Weights of a small transformer language model.
Size: 12 layers, width 160, 2 heads of 64, MLP 320 GeGLU, vocabulary 8192, 4.14M parameters.
Architecture: tied embeddings, capped logits.
Training: a variant of Adam for these matrices, 89M tokens.
MLP neurons of a small language model. Each row is named by its layer, matrix (gate and up: input weights) and neuron, and shows model dimensions 0-159. Each number is 500 + 40 x the weight over its row's rms, rounded and kept within 0 to 999. Numbers have three digits each. A neuron's up and down rows have the sign that makes its largest values positive.
After each neuron's rows, "fires on" lists the tokens most often at its 100 highest values on Wikipedia text that the model never trained on.

L9.gate129:536495467484464526501556508542505459505503447531493484480456486603473571539510460465407435503493451523494513456516468551539451586549510472510479490443506563552500464457497530454435496467475499443446552506441511450531523458578563460467503512491475487471481460498497485486585537517532517601497502526502429517454479507503495495489455517496522522540466484517488500564513492576495456378548480495556502620477426495529506558451540485463540507491524524468494549548516412477499483541482435
L9.up129:526511516491540458479474487552527532502512502556508542542477533488488538494504481446440490556478508525533514494564462497479458423499571484533538496455541429541548523554481550524530520468468428521430445462487568581465492464436568471491556458476531483502558578510491562499516570535497533554550498506434479517589492504533492512544439550556449505449454505468550473502451452461435595530494530563506517465505551524462476476464530547529462547501567489495494598518515464501443568492542543
fires on: "-", "–", "\n"

L8.gate151:473454548535518498430485442456503554499507506452524518410536502477520520487509441501489457500537511471470440453491495464600512400509586546482482572428433459594505465544461544553485612481535482528540536503503448442501542485434530502483429481509461511502476472497451398503450476487473506496434511498446527559515493459491505445444522474490503522514516465443545493506524475515532476499484520492536537494461514505536547510441576459490425470489458432548557509527482544523564542513552471
L8.up151:502505504475481579413543422452536532559574480514551530480513488508507526485456434493474536515474477510542501470495506480497481486545556509542502501451497470505524541521516531515485532520470477502546547516519518499516404462442481459459420499478494572391436505519496441438458375414519436506408479455472461528479467499568534513423438494406464544471431513560491497537466552488439487496462505497489498502535478405535509521481471517438490457476473497516548461511508509496455476542485516
fires on: ".", ").", "\"."

L2.gate266:533508502484517532460505429458502506509448467522492568547487524534480511481531501496459499479492466525491457525489471485516511462492569565517407550392450548533448462523505443439486546445471388551506504523471462485488499456506430498589417534537498582462524535411517506533480540501456519493464545457579501566458486468528519480507590511507484485506406462492493526488559520524496523507598465543543529492486482475558526519515492494566441530554448486588505517494498490454524447519494446
L2.up266:411437496478450551446455452458557464504510468481517495473426444469564513479527587502468510513506477548502474540478510478542534470486554526514479485465441424576502445585452495420525540469474493575518581525511484504539476502480502562465519557558459537450446493494498440540474508467489477474492542482543510515479498527548469520495555543508484539537473435499546573578489520565436487527509505466456485546550548465546535522497528552511373484477501457495513559482509504467562477472426520
fires on: ").", "\".", "\")"

L6.gate285:526485602454513464481512533501492518470440425510500480443456433541526488591511494546457461518587513507516475452479494486529474463445533572615453518474468427460525530468435486533491580447562503507543514517497516451514472492471469481467509502524424481464513482438513405533446517533488540544527547445561428538491533439482520477476477549503494511464447535480518436565491432471453463469521535528502516460545447466483464565495530475595475469492455465502512501496462508544445505520515447
L6.up285:511506506505506464415474607497494525517482528378459449423529458444552453514468522551478516491506502452528481565487534489440557410445513527542517544553501408503576566447478479515486512430561600535534478497514512501536512523498563545539516488495502515471483464483477443533503556487472470571527497482554457456551475565537476475532451548536495457527509512410491529478553498424482462520480519550444457512508543442508551515503459503505486473461513538453507488514529443488503504439437493
fires on: "ing", "ding", "king", " (#", " training", "ting"

L9.gate151:468526422554472560494552429518430487427474500483489523466501586471580472448533438585485447479456522486491515542434504467432498482468544486495534456506524529472529501491467479474500511469534483543575450434473502447488444518459519470475462468503566503492497499514464556485487541512531484518417489485431564529465537462515498471495550501441482490543462443464529505597511513486473449520466510614482495532484546504542466538522498551544475562444483473542424527552446472482511452419430470
L9.up151:604492542510529551519449549474446529488467506513530545403570524506499552588541531475476523484494440498503497424554432541548538517602478509481456537479457526428527488495563491546476516536451468543561541468553521504491475398473557505525492543494455500536479529367427475506417437461473519530542534466510503522454458515498535488483527489506424481516452517517502487516449513454457529488513507526497517534473479470508516523447507579555516556556500536499491537516437494526487539507459464
fires on: " ", "on", "in"

L2.gate315:593491467467557509466451462456397526463500496523484511464442496518514487484511404498497531504477520480485548444525443509414524438485530576472453506442476543551449486561562523464502496474518427463583487458470507499481455456488463494498597538509468498513441530497468503494523517582552475484484490507487504581505528466500479462521560447454457471447529555450429509476444505495530467469443584507545470586446531547496500514529574479541547458532505457549536490562546479472481521545497507
L2.up315:477520501512474358445474453501481547505500535513522469453519436478465493475507478397512549559500467521448474534480474496501495484520592539483455519452495510493482487448526517474545474536536475547484485423478533459447564500451457514475547504556499530541402548575513466460479535520442446494489484519431493577519447501527524534494530432592501479462589480503468537527486451471508535540464524476502470449509464464527518495546575533519471493473434463519487570579501537522575518512571508
fires on: "o", "bo", " among", " live", " close", "ra"

L2.gate250:468497481518537411540484506496515467482496572487455509522463488475529425513571536526540520550537520493477481551485521469545524490454477469556528491566518475496553483475492437514561533495540574577404474485505593519523496574506594573502514504517496490563530429545472513548447499473539515477507510523478512461513577517522481501477486557506432537439514520497472490486568455476444567565484521497420506476592559430443529483494547493471489446470495512439526478536522532472546563414524513
L2.up250:503453483454522546560412564509459465488467449556465490530453610606549449448566531506538494514499535433497456518522450524543478465468474544485462465463557568522506458540472375511520550603477509512537479533447489461533457504486517472508444524383501516506528510503498543510464449471621551493448514428508520476488484492476525460532515494501429516453449461560503506538472546543467485530482427517497523491495545498489487561481500547488499506516482526466459527506480507527497459524502510
fires on: ";", ");"

L5.gate240:577517507466553526420510551490531460463478538465463422521442506597441475502455452503425530529532484485542429456431456458522485474524400488446507498463531546557484466512476479348438465524472476522518484538447548535466501496485486442471470447475535491549515523453463505535508454444533477572483453444459507516453510480487486506421472509502491489544550458551549506523493480479437505457474480473515579476479484572521515477564514490508560447557508477464518525566486540506504494519543498
L5.up240:556521504440494530404527464541454514508533527437445433571479508522498497482564452593493517579576471585535491517540489448465493410528531536484399542410554578512498472549520483453538484495490490450505487510496574516568453434554507458530478433470532491495438464474477485477486502540477519465486558473478439509513439472483460506510509528455427486555523527476454534455513494461487521470442570486549481489467465528509474487517478520597442487511490490503467515549532498465497487464453544
fires on: " of", " for", " by", ")", ")."

L5.gate237:519522433428503457457473447509488503475478569523432495545508457544482486516528496506468490591472504487464475540504499505532539555510440534546523502501570481498517538479476488415516510497547524479501507481433563548412459439453477552523558486538457483520524541476527435437470483482549520610516491397541547543517474398455530469476485422535515504532443533534456473494473423530503463499500505533477515458467473519502512542574569451482484537573526420469468521527553511573475519502511453
L5.up237:461506493502542473452450553536497502509497523490517487470513404436486487509571537488515476538497540477403510555509563457579518477548532529493530537438478494485537522469497427461546460463498532514512478507554398499469493478556511586560482451517555478524485480443568484502485459504443449507540441545502505482475519491440491514545601407598501523536545485495471509430538433520425513434436473465457499470508446502478533483555539491468465506475456478538540530515479506467443518500524585
fires on: "–", " Win", " To", " over", " from", " Battle"

L2.gate94:510505454536527477527420462554464516450530482551545521520496445517545538485466498509474397532530443486555606511556483506434424545543489518497468429504507536466479481464541458473491534533471526443479494505405500500470466473510473431424455500458567530487476530540579535489556541500577575483499505476490524474485496486479516529519552469455540449481425526460519475493536474438504457499539517529498581522461540550481523549563468501536455514523490464449541477580524451552540438468483426
L2.up94:484547507531491502556477443533510492495548518499557539509501462484538490484503559501520415462499519531536608605544500499454477491534528540601465470495495499422582456438535514492552531559544511457429480478454538468468461547484533543482482515512511562438515459530508531511454495554494505481515480523461446471517522562449531469484495537477544482505510559472575484424534483447498481512558501519415531479491563508540583517528453518510468493434533523440483544510490464515632492441457488
fires on: "k", "ki", "Track"

L2.gate15:465447521510473536493440446481509474471503461505506471549474531487506457534571466546451473488515503525555483446440517509568456502552521454476568447472521521513520505564502629527505488465467468473467562568445450535481453467500473489456470514460448465559562482547519542549487516555463548561499517454507470515494555467583481513508513424482430532469372525497535548517453477428488553447464463559491445447496500508485476501519478523501488465494561463567492505469508595516505574533491515
L2.up15:464476505467384499519506467519575490513525512536547465553502496495483484527574514525464455502544494546510473514485546527532480532511501463507548447479491492481576515508509563452526526504514545527473512576458492560546454544508486535428509490440473477511526462598511532587468535515440540536521479537498413460479501520551481551537478504497448483491403534476572578538461515441484532517463463543441430417496517456505533449541463477535558448454533499533437519477487587494535566431518514
fires on: "le"

L9.gate74:502523528479499486462516474450497471460467514492494560498554493530503529602532477447446450523479481581433503499477502533496474512554439490456524423526498558490455495504511437445470558484526502473434570500447550458528480473480381450503518462452505487565461510502582530524547542475570464513474502454466465553470438520557507432484449513492501474473508444575480423541467465447522535539509473490582464439515537521494468498476597518515448496545568482490504523480528444443424504509493540
L9.up74:515474569503517541482534569503517517519541564441489520521555454429482496532610460534565455567497558498562503519523505518457488431451513538511449491527467548508513531482469458482525553476572542445506531440476493437536430469465482508543506462483477429440491442437496518491496505494401498509486523516471610428475502362492507526487426526490536555505460459489525524480494502465512492489490527517515504488536501613499543485556505518509489507543464490442537496514528483500483525465453408
fires on: "),", " –", " and", " by", " to"

L6.gate137:509485536489464526502518564521497479426580496478528549492487506503541545422426505514470463450491471443468489508497508570526495504450450539411491500523498515512491480520561413429510443539506505461474442602475506501547422533463500503468491506429471495529506503458500527507541485552541516527535420461515514470482469476427490531437438398535573521474540516454454457545554416508497511485468481459539525542534444546476465542490459435461450471470501434511522463492551497566487472548543430
L6.up137:463505503469447524551510565463500561548492493512563502508454550497587525424528520594542505492508463474445496529478516552468508517529508496567495495541500497515525476449536495450559430525430453465458445596465549552536511535493477557508574520456389505450464500534472522542514450520456498482526429501482466511506511542466464549583428485503562427539481544489510526503512478442469525572470464515463414508487510411440504522532427455523503494473427560525493522515524509529540493490489492
fires on: "″", "W", "t", " Ri", "op"

L8.gate117:460491464491530531524447545529505487445469528416459423492436522564474457618515468475546539488574541526474539467528482572449418492572503525488558450487448531515488449459463391451459521551510517443485595481465587485474494467526474437489471533422424519501483530484530485489501497485560532516510572490517491541554463484487471479470497526491508450523492491550466461520462498523540445446525462517532460482526460505476524520476528570507472539504558529441519495587504444459487482492467456
L8.up117:498446487568526475400510481474561515512539514521489489482484483580540556504481481549503480494609529506469557451458491481448454453523518471512580549489443526530478507502467467444449630586432495556465529486474516465467505490538562427492417467492505512565529496499510548559474451473511568501488519521476507483440481549520507495498497515466472524440546484553540459522547502523533567446517523503481527523466507542529616487476542497452530520495519511540591524469457521487461455553488443
fires on: "\n", " –", "to"

L2.gate128:497478416504490579546439473452561456497501471519507488443540461499555480534424528553530476440510556501468530503520486527432467471618447519499554478495445521517537519486533410516529526487510462522548553535478516452470501484398505514530426494564509501436513518507482470542479515471509506498468491509509509497458564472486580432547502492499505437495486515523453538482515494515495492496507502514443442443481513499481543546471459516516393478521508477573542584388475499458521440598531542
L2.up128:502497503554462534541471503402575441493486507517577509497558467511579484534492525551574506478487486529434470504527498564493446499604496512468494473542507512462539428505536440491540528493489568484426552496481512472556560509441539609463443511523487473464534507497540464540499449537510538525497506544482562494515514489503536496492481495443475465571538531477440563478527537543484451484504460488438408483480530502493547538501478550504453492536485571497539539429447479499581459606490481
fires on: "ing"

L2.gate212:403543497554477472506588500570507512591469474491518483556557545478489427481468569492461537461471413441466507550515560494515567484487451539510495496535521432445541463486490506517491527511544532484439495488514508454499484565458530530492537528412567567417545470545497481473512457490506505449517510518449474493461509609494480513447509565497516569486513447544505512517510498474473507523465518488445437494588481455530573484518522500503485436418477559455539550535479518465562539475520524
L2.up212:480513508517494583545523578520581442422488498496505508558517545435513541440496543562493515514479462551534508491537500484502591544428373565487514516521548514551499477526538504527462461516492505476495401507540558553503439521446493572499480567504514564501484506483434534512525507509491502491548507489531488464547522498495584550499493479541475545499381493511508464509560517469496454522506490486496515473558550437467507517451534457457435552523466492453538450575498508521512454472533406
fires on: ")", ");", " Ren"

L6.gate61:488541585489437462513440497513499451539431485496518468439424504515577476463522524543490428582511538484464568508458456539518510564507515459471548432448513578548471525548520485479510516495444516547514484458547441504559524477498484505460528562485524490501501444448503504510532530457472555560497512477524552530462501552493519482586560479523530452480533512507533492446443444563509481543519503541455478512390521556451455515550490583524532576542428480459465515446521516540528468547553478
L6.up61:457497539507494404525438503549540495487481477493527478503488486448486502452510549475526455535459495489533596518484502512506522528525442488474557526487536443564509501512538476467574549555454467536466441552650512504491535535435506511512511525530500542524495492499537436538589525493462542490421459517522491509441525546496475531537525516548520534492555507530521492487521522468491491585578513460467508517401525589437472549491481507496536550497456486456562569512538542501572453574500570
fires on: "4", "s", "sen", " England", "z"

L6.gate94:502463554509520550474516569549536549586488472584496513525502441510535506482410428575516502476522503521522499526563510455569518524539494465474468455494499477470583540522507418454558549484407501488514534504536438512535490487522504480479545534494460451517580570454483458506543466483478492487493488356488500501484497427459460513457449430484507560516502481459507504516539507580569492519439478552479509500491522556548551586533478492525501502545579540509544557506489478517500475498485448
L6.up94:377460546547473494490585537479505463483546509468489423538567529479495516523499577480538451450533505505580580544442504508493533524434529551516507469521474476620517504426464523460513515445467544475513450488485567517484469532477453526549468462570512492452552528520479504471521537526447514478452499562509468446444496501545532421484517503512563527478443452521539512545443538474462468508533463538489529479499498499475518515503477601495497545495407456476446454474551473514427519458484477
fires on: "t", "z", "st", "tel", "iz", "L"

L6.gate162:535489533567531585508500459536509576525563533517491476530537567480485473528544563490494497479507512509523517500516536493556471503435424535490514488526432510511564476463481452549503576504482497467436505478501493464382504541470510550510465502506562499476503520524485516483525473490459551398565409466587530446563551522494495564476463513422472458541464439541509535482535562518519434503474539523516500446399526486564534595506481471462487476569527516531489505550472479475561513459509491
L6.up162:419455426482509443501499532552418567521489525550500509487441480474480500523512509548526466536464503503493529507471472505558580506511592521556484506532462546567507485469566531520536544454481531511490529526499444478487521491526415540509474493541510453477482564499522553503451517495492423459587509602563550555464475517482488504527504504622505535521495431447489547472495591510501512472519473588492513508485509476435584519474550502514500449485450562515479442463476491447509564491462437
fires on: "lin", "in", "ul", "ei", "dan", "rey"

L6.gate193:598521520464495543483467458457545471523455486520516542556515494603516509491481505533484464503512558528519474425480448555587459509509441497535500495513449555513493544530424453473467479527488438493525516583469476502526414515494435435464509458454462458510532538486469470510490484448540596498427449428570552514539535488499528441548412551423418470491512481472510503465508483580509494505540500492533511457565496536527434563494498515513482466553513473438535504483540468508435482530461501
L6.up193:525507434513422555487488508488537458555460512479511490535494491503492496491520539525429541466497503489504493542544494552496501562433485613536533531533531463447505506441441461399561544543479523468591482523566433443522489477494436418495564449443595462546540510466462487492397449536460521483474529517491472516529483523485534492499489524458497486543458492549526482527430524497507525567491437484528436467486549538494443526514529500499481517481540501419557502467498461543529570425469451
fires on: "act", " of", "oc", " and", "ac"

L9.gate282:597554495527471468547486489508526502422567504575489532500428435493539457543465557476416487469422532511546574493498527556537495536446529524490477510589440526533477524524472430446498399493466477528452466531492502508499564485527425540541563507503489505555452559467556540547550536477509528505483448495492486577534469553486523488482426508477497503471469510539448480502525522489568597527461469493511491484498485516440466537453453497463558487464449456480525491512582493474537440492479452
L9.up282:626518525502475542467471450596491471507512535476467540510483526451561500465466529498497555508590519553565525485552546563532481500549515485554449468511417537550467452549493480559497488499457521532548456474555556493462505376501553476479525553506465525470479488538509521502451469604515535489500601536555517480502509479528469463534525542517525508478422511436575560476489521516531487515457508522478481526549496484482569497574513511465509442469474436547562523459456476510493490512547480
fires on: "°", "″"

L2.gate41:488458508459512484411491528516491519464541457498450541541443468482455590545439542477452481479570477497498440485478471483435526511498585488463461535497462424458503534472491458500512539535467526502474494599497552577384509563507545517510542538475515479515595521472491506517489549500474503464496539488492476533509432473492433471547458480464462468553448609518493510531428530495495511536491432545530477521503558529497450556555509593552542493524523544441444477525512489500565550504479505
L2.up41:461434438502524483510535473543537518537394495525518431558510447511481424533531480510467532487451477475476536486519451511502581532529519461456510509529441522460494544483538542513584486543465579585503501478507488499566498505464513525512496434541532528492530485503436521457536475523460460507514510452539442528379444536536553506515456563478542408508474545552492543514463502512456475558503538566460556456521490495508502495571524481555527525441433484468528468484434408550483470500435517
fires on: "un", "st", "ran", "age", "ant", "ian"

L2.gate52:478576477475517443474483442524454569443506546544473557502434551435537546493451495493463534551488466543544596447510499454444428562531578528538470501471469458530520597493441506498508467482536465482476463528456517507494539524478458459489476478518501503459501524475504491431517533480491428472558422482480459540480579503512457503506503577553501492504527503437479497576478531504455496533544496545487499461466424499558492478513540564474471525511492483415511519477484550574427475463608480
L2.up52:458543498489462435523504499515519534546516523473489459533479496391509475470516461525471506508508479505518551552528584453472509533544553489555506557467471429464549511458490495480536568531568514505489496493461483525503544570481548553519518530431496563442465454544544464492468479494469472430460474568476464505486551587517461524501492584523541467500544467526480563482467555528463499544502537526372418429494533435538571485522484491565492458461476503454477539483476528496564496409558507
fires on: " $", "ley", "key", "k", "year", "owski"

L6.gate245:567470486453483483493507488555487471511488453577473479510464495542483453531427541483428533441503488533457475482540487480541546506579559512566447491528550446502518546495539468433444494565476478477506497499393429501416517493526499474437492444464517474541418546464585518544501535455539468496563463393475484512575544503479477554455514496514489529506507509483484453496463448469508489483485496445483537496484503509597463623532554477499529483523527448492468550441489430537511502511467510
L6.up245:555484493561543434483525477521458444569482526533514531494476469461491500492394557503501524466447485531462500503551530494531588505554581426537459540528480418498514487455524499474533511510470514478447488511499513503454554538548496547559558459510556514512485539433557532565500555481510405544529430493550507476566583554514512578518495514504491506538518533485529473518500458473510514479435470488454485519533525436547515513529507476490576414487492564480507566438469426451538496427451526
fires on: "–", "OT", "id"

L6.gate289:522367444614496511539500441559531493481465492513450485420495554576510465480540480546540516528559558511543468495411493475501467489499531480489542520502571554494497512477510464516506501461510475535546424439498469472446479479442424533469396486445565528528557493459446440483512489481553514482516510492476500551454508526475523492479526481465476397434504470500515495484458520469550524376465489556501490470551501470479484496525523521503519515499475480485490531498518486503411423549498445
L6.up289:493458494578481430487493424485528480567445516468525465489533526529507420497550477566541584486513548535520490488473490450454487529482606412497535516471513468471563519447476516519486502496503523555499422470517541468465488544482512511465480469438471534455506441477492486478471459575501504446542465509502491451517535564429527467488493536465529485453534436502553532456538526501466487555422509578414440480523528454468520484526489624547487468496515545473494537502434505445469419449476524
fires on: "ia", "ing", "io", "rey", " Entertainment"

L8.gate175:470535517467508490476513514528512545489508490496355500538462466522478500434563569471460501494531516495542488465481406497488518501458442491525491563426501484517507571492445520561524491473514507522572492575518480545562534494450544537449563515400507572500486462548463498506457496408514492516507541525604404479541503569501485496560526493526419523554559502516520476471494488481504496556592582482520517489410433469512492503462511522473494539529517459483528524543511527517504499550505461
L8.up175:479484489473507508560518489490549497518513476505468570545550551482584539521604519563501523446521501416486498521448475496430508429555480465466453470526481495601563483529562529481514526422452520537521515461455544517537462482470486539514572450488521476516528446553493570401479535534486510638510504496539506513538551530476439496470482497470560545509443533472475487502466533531467575469527484464504495432479495495526516509524506518526540521474395535483573454464522526434454518504497494
fires on: "ers", " States", "ants", "ates", " Union", " British"

L8.gate280:558596508482603450432530504479539481512560504489452456487544480466499466550492458444479443500468525555461495504467450434510504534501459449427448526504475526513519549533505490466443483493503543496508512509441539491482501539484451481457504447542458481509522507460529561492464512464526520468509581491442416510490465448472473448450430494570431437525477548504509479446439428526530452413489462542551468505517475511561543476552548483542485545624543460477528485520559488505497566514525507
L8.up280:501587501458571392502540489458479427500484495503489478526431547542576494588518528440508479545543514496504496516489496434463456441518456538566481524507484646456514536497491541445508505421498585558469494473572479538478422522504416520549488539476529507537487461553539537538507509584544470503557458505499426480492494474489522514526530507496508474542568477516484491491493521542501517496486531494556485519518483515510473465485535476555477495559451549601492531511504488515484540472595530
fires on: " for", " /", " to", " by"

L2.gate247:479487460430528446516480459459561510504496502517434468521481523417544470438481552554455523518503517452440566505487581585478494448512483447512513518504515447430506512529506454514525566529467564530541549419492444492495524500462543508483494522487540505463475467541477514565467445483497476463422492565505537435584473473499522558530426561534495540536557446540494507533435550522522540589489450541453418524485565484559532549464511481465525482471546511517456522545514443503517467467567498
L2.up247:438549540539537517507558452511518509452504519607454506544518502515472533493489535557451542472419487471485513535545525499544487511514497456457470507458461536461444485539540461525598567536457548468506497430512466546477475514436483514503464352415554503559473493493525622503463514474450531491504472510449460450450470490526476451467458481514524490467520500493512477498443515495566490492519478528536488450489446553553504457417562487496516472498472501464525440442486549549469563493536548
fires on: " years", "ol", "9", " Audi", "rup", " inaugura"

L2.gate16:444500516556483459550546452522499456529469573396508507505527519496485450484538573481476538559496485504509511548528543471536534453558467485521517494561509478512561534381481478555558492533559555528495533517534491475535514593529587493527516509504471492453474452468543502482519534512472434514456485509445462454524530573500449588560473576488586495466517521515575474496496483554505564539439504508447446491510569465549551499536499476480543464475468535506527511538545449465551526425476535
L2.up16:494513520524447497547452501482494571496461480568472501519497549522523450471497496474555541505437467433500496487604515556552457457570524498471496505427453545549467440549398445570455552572502492517520472503484475473548507494480495514455531542515521536464564495508468513456461457440505522452467548489497523455480455489557475511541553526507425527479458509566528528488459496581537531496552438473544502388459438514501547500418513485503525564518469486472470482402529531567475488488456484
fires on: ";", " Di", " hip"

L6.gate195:569439570569497560540522549523519451550469461521486481449526486554435410536519506354479481456539510552469495491505491423523509522537472482495479460488525478474487463508527406488492444526517469535517540441503539496500534504450513579529548597512474489498471529548516520442561502463491543464492472431504520495467495503555434433437463425566484490491459502540497493495521519551504493508553506448548443533495501523536528532444541471526582575526502460505541476543554494505503510562520546
L6.up195:552536510536494457470498495480505485557479537507525543473506522409437540468525451497486531468462503513562500477519545525469538540514521529446506435508519450522532610395449557503462506531448477508483587531612450500515579520478589462607513498496483496525455488503522463456509489464505494510473450500519587538516545532546462508555539522447495491500448520474460512494473527466538520558440444458478460478547551518523484484579477450546476470502444508529502431496471407530466469466554489
fires on: "1", "ar", " Cor", " Ser", "th"

L2.gate36:510486449485480489488512427522488486496489511446489467560473510455498523464548495432551431525490483535511568521566457500442533470561571514471516519490460521535423572525505533493481491447509430489514485516505525541455558443514445502435503502489499514487490473551382534459551518564531470509510530509555535554384501529412519536531514515535493458441523527500516540530521476540500496488492501574481534489398544628415555484509462505533560572492427476515495468489527510496480537535489511
L2.up36:407520481468535441574493479513557498518500520501526474561487493446495493475579517443497495491470473539540548536531529529462469489443539485465553484508526440436520498513498539475520506503522524555474532559574534514518486535574514529519487510481472580476437442512427522509519505509478481441538489524525511520371517572523457472464500566512494479455518538480510523547515459564448533488533512584424440506489579540431530483491399562574477506438423518464507532461482533499541531447529532
fires on: " G", "men", "le", "st", "K", "cz"

L8.gate230:511538520569521507498518482516556418521481476516485530492502514619475619529517520525370490460468492440503473435443517541476507484497450526539524466452504543455494527518471526520510503521437534428553512525436480503441500527455553453522489463538467506455555535510503444460486483483474474543440471429512474405505453505464445471457507529503469514450468415529505496582541572510494513514500460478489595502454521520551484500489485424510500492547477468479505474484442502487464491549538396
L8.up230:448536511541507472516357472513457506514474471469475507505497509484470476480495446538498468524546496464525522503505437576469465440504488552490562464564505471500539522523525533509446592515533505499480518513487540561548472503504574598493557472504472441517529551544501522499421483462444550474513559504480551430505509453569485477470545581478457412523472508595535498522433466513455493543525511503507425438482487518502506487596495473480476508519615544520496547468517516489442493529444522
fires on: "ly", "it", "ry", "ding", "ling", "ing"

L2.gate142:446597537469545510518443468540486525463497386616479535478512566488502582496526417552500522506504570443504536446480491511438533433520560505495446485522472495433447435467631521444499568478469528526506499489498438461528468478502495511526471492417444516549474560486482464535488592567534551480454488493515493508498570478488481535473495526420511464563466470471466527527513525491506530490515494522519451536479478468458469490511476495465445471555505528496523509498452491423478516512459514
L2.up142:396573489442515474549463529491524502525536460550525451525510527489472499526557495549550501437498543502493511524501560516423532469496551470533446503536472504384527448486556522474526547506501566540491508449482505455488527542548523605484487496445487590498447481488458492565508488515520486512499510566515480467448512544432465445440480566489524508554498505446483584531444549540431513558543497493450436465505527425533522465521477514492480421431482501447501544459442486468541459457515529
fires on: "us", "gen", "ine", "ens", "ties", "del"

L2.gate305:508480530536518521488466458477508458540510449461504492513576552568552479515497533484489504475459439525453539520468449532559459459430554493475551557416463546595505370555475462460530532549500480523542467512561384469523544486538529517562459502524487513514436510589515422468507493497579506421540583507517538473469535465540575494481525534463536461490500507513505523503514485510464493501495484539498471483476464529500522487451418555497438548494526504458473544455453510543435484482514529
L2.up305:505499488526479521540520487550511492454561524526529546469552531490494448530426545447525468508478478567531534513489514538550536488523514521522502515491524520515512504515470550559566466518527566425474540424592489529467492530527529509529459520495496470445463484540484492403510514508532504469576494578411519449751498524520542440485483491490527463486521504535516455510499488485537533488478427543489473477574536498480496489519511471478490493453526534476496559505483550513466455484479502
fires on: ").", "),", "\"", " Bronze", "di", "Biography"

L2.gate14:461522499538482522546567495530493504529520532487497451560448494486478481485490573545488437450469519491421538494534544536486484544544507522540472511506447522477459465483499529510506488501469498428502539510517548542477500425540510536464585452490509457449564479584519519475539478458508489412475500439549502475472542464550578572643464466553484553497486503453527519624463527453538484477544512507522469491554457569470539536547503506497526497519507427524551472464490495473440559568543557
L2.up14:443491464521464483516499486526498562548532458468483454562400487522458498517595531552467496500490532493398496518512555518476477485514571482556469477432507495483519494460524517503520487537476462452452517446480514519534500483528568558497588517449501521461536485530523537504463449569489492447518465452556477433525527522486538497602380560543506550488472520494527597586446525478509446549476474481410463461508528493466486534535467523518469454482494485567506541499495526451520567436536512
fires on: "re", "le"

L6.gate9:559499502443527500483503527561540439552486469577497453507370587461507464537452445539479530440503562488571563549529494507461494511511533466454451510519513471495472506553543513470518493440481498490526471513540475446507517439478552466484513433503502512532487487481550556551523472482450519535473480483424515482521519563473490502460575529447436577502582507492531455557466444506488523425524529504461478418450470554471486549521517516513502541504587513554496527518404542449495515511426475
L6.up9:493519528530531480473477460415486488454465488506491496461562473469472604511518418514462448495456463543548473481394487539451453508497481543503557515564441475414442531504459528464452516477505441488515463493520562510466450496504499519480517522448508507567476527492398510505518599456516493497488517485568539519551523490496528529485491505510491418553418526524530447489496517456516544436487480482499495486559479503484503504466417418490452507602516469519555552596524460505480525477486414
fires on: " "

L5.gate138:477503519449533483572450498420502436457472461538536520518485479509507508475478540534528523554578456427472482454506439536509421520611468483515512512444473540554479476446538479530486502488484481476590571509483515547531468416381495479460498477518529516520556544444474469489504443481532521534537596473550538484481567479543526414527464543440498493481441521534459527522565487440475501483579489503502511430531441498539560546472542533469512462517489487525498572486481454514466466532521497
L5.up138:431418471478571475439540488434574459465436479489532511493441463408523450503478538523413563556469462486443513522463519459464471474509539427486497462498532554518520472459508504503494516448556544540504553474529561561487478458464500463483529566539480475610466512516486476436455457492494515520494569538468493501427477419523575452487531611521464506453459560546417501494477552519481496445538484510492463498472537411533487477511516548507473475474518521518502481499474527484468538481489528
fires on: "ing", "."

L2.gate69:449505530461432475473494530432479502546529500444494438544445500501485508517556502503497496474531517506499387546467506530463486465456510459574453438437482498483510539509502463473524513522576422421514472510437434429520494497498518541551530478539457565507583507477489473551435523518449455452500556538491491496479495523467467446507472543582466483495464443476483584496549541525549579538441548464481519433506563475498539502560466547543478444464537505557463535513512451500571428531490460
L2.up69:523512514452508497412469517504545492531467471505527481507449578494534493427472430529482512494510410513459485487533454452439521474497512471488486460471537435476495512489525455505483470580493356561493466539515565456447522491522533455494505460491475529467501459488506460536471554410521505523516450492493554511542482490450434510448470454540463486505425524482542524566581528542454499457495523546489470487562524443453454548633475521538481465513516458501469529500497456396503474520447491
fires on: "o", "is", ",", " Islam", " Law", " Science"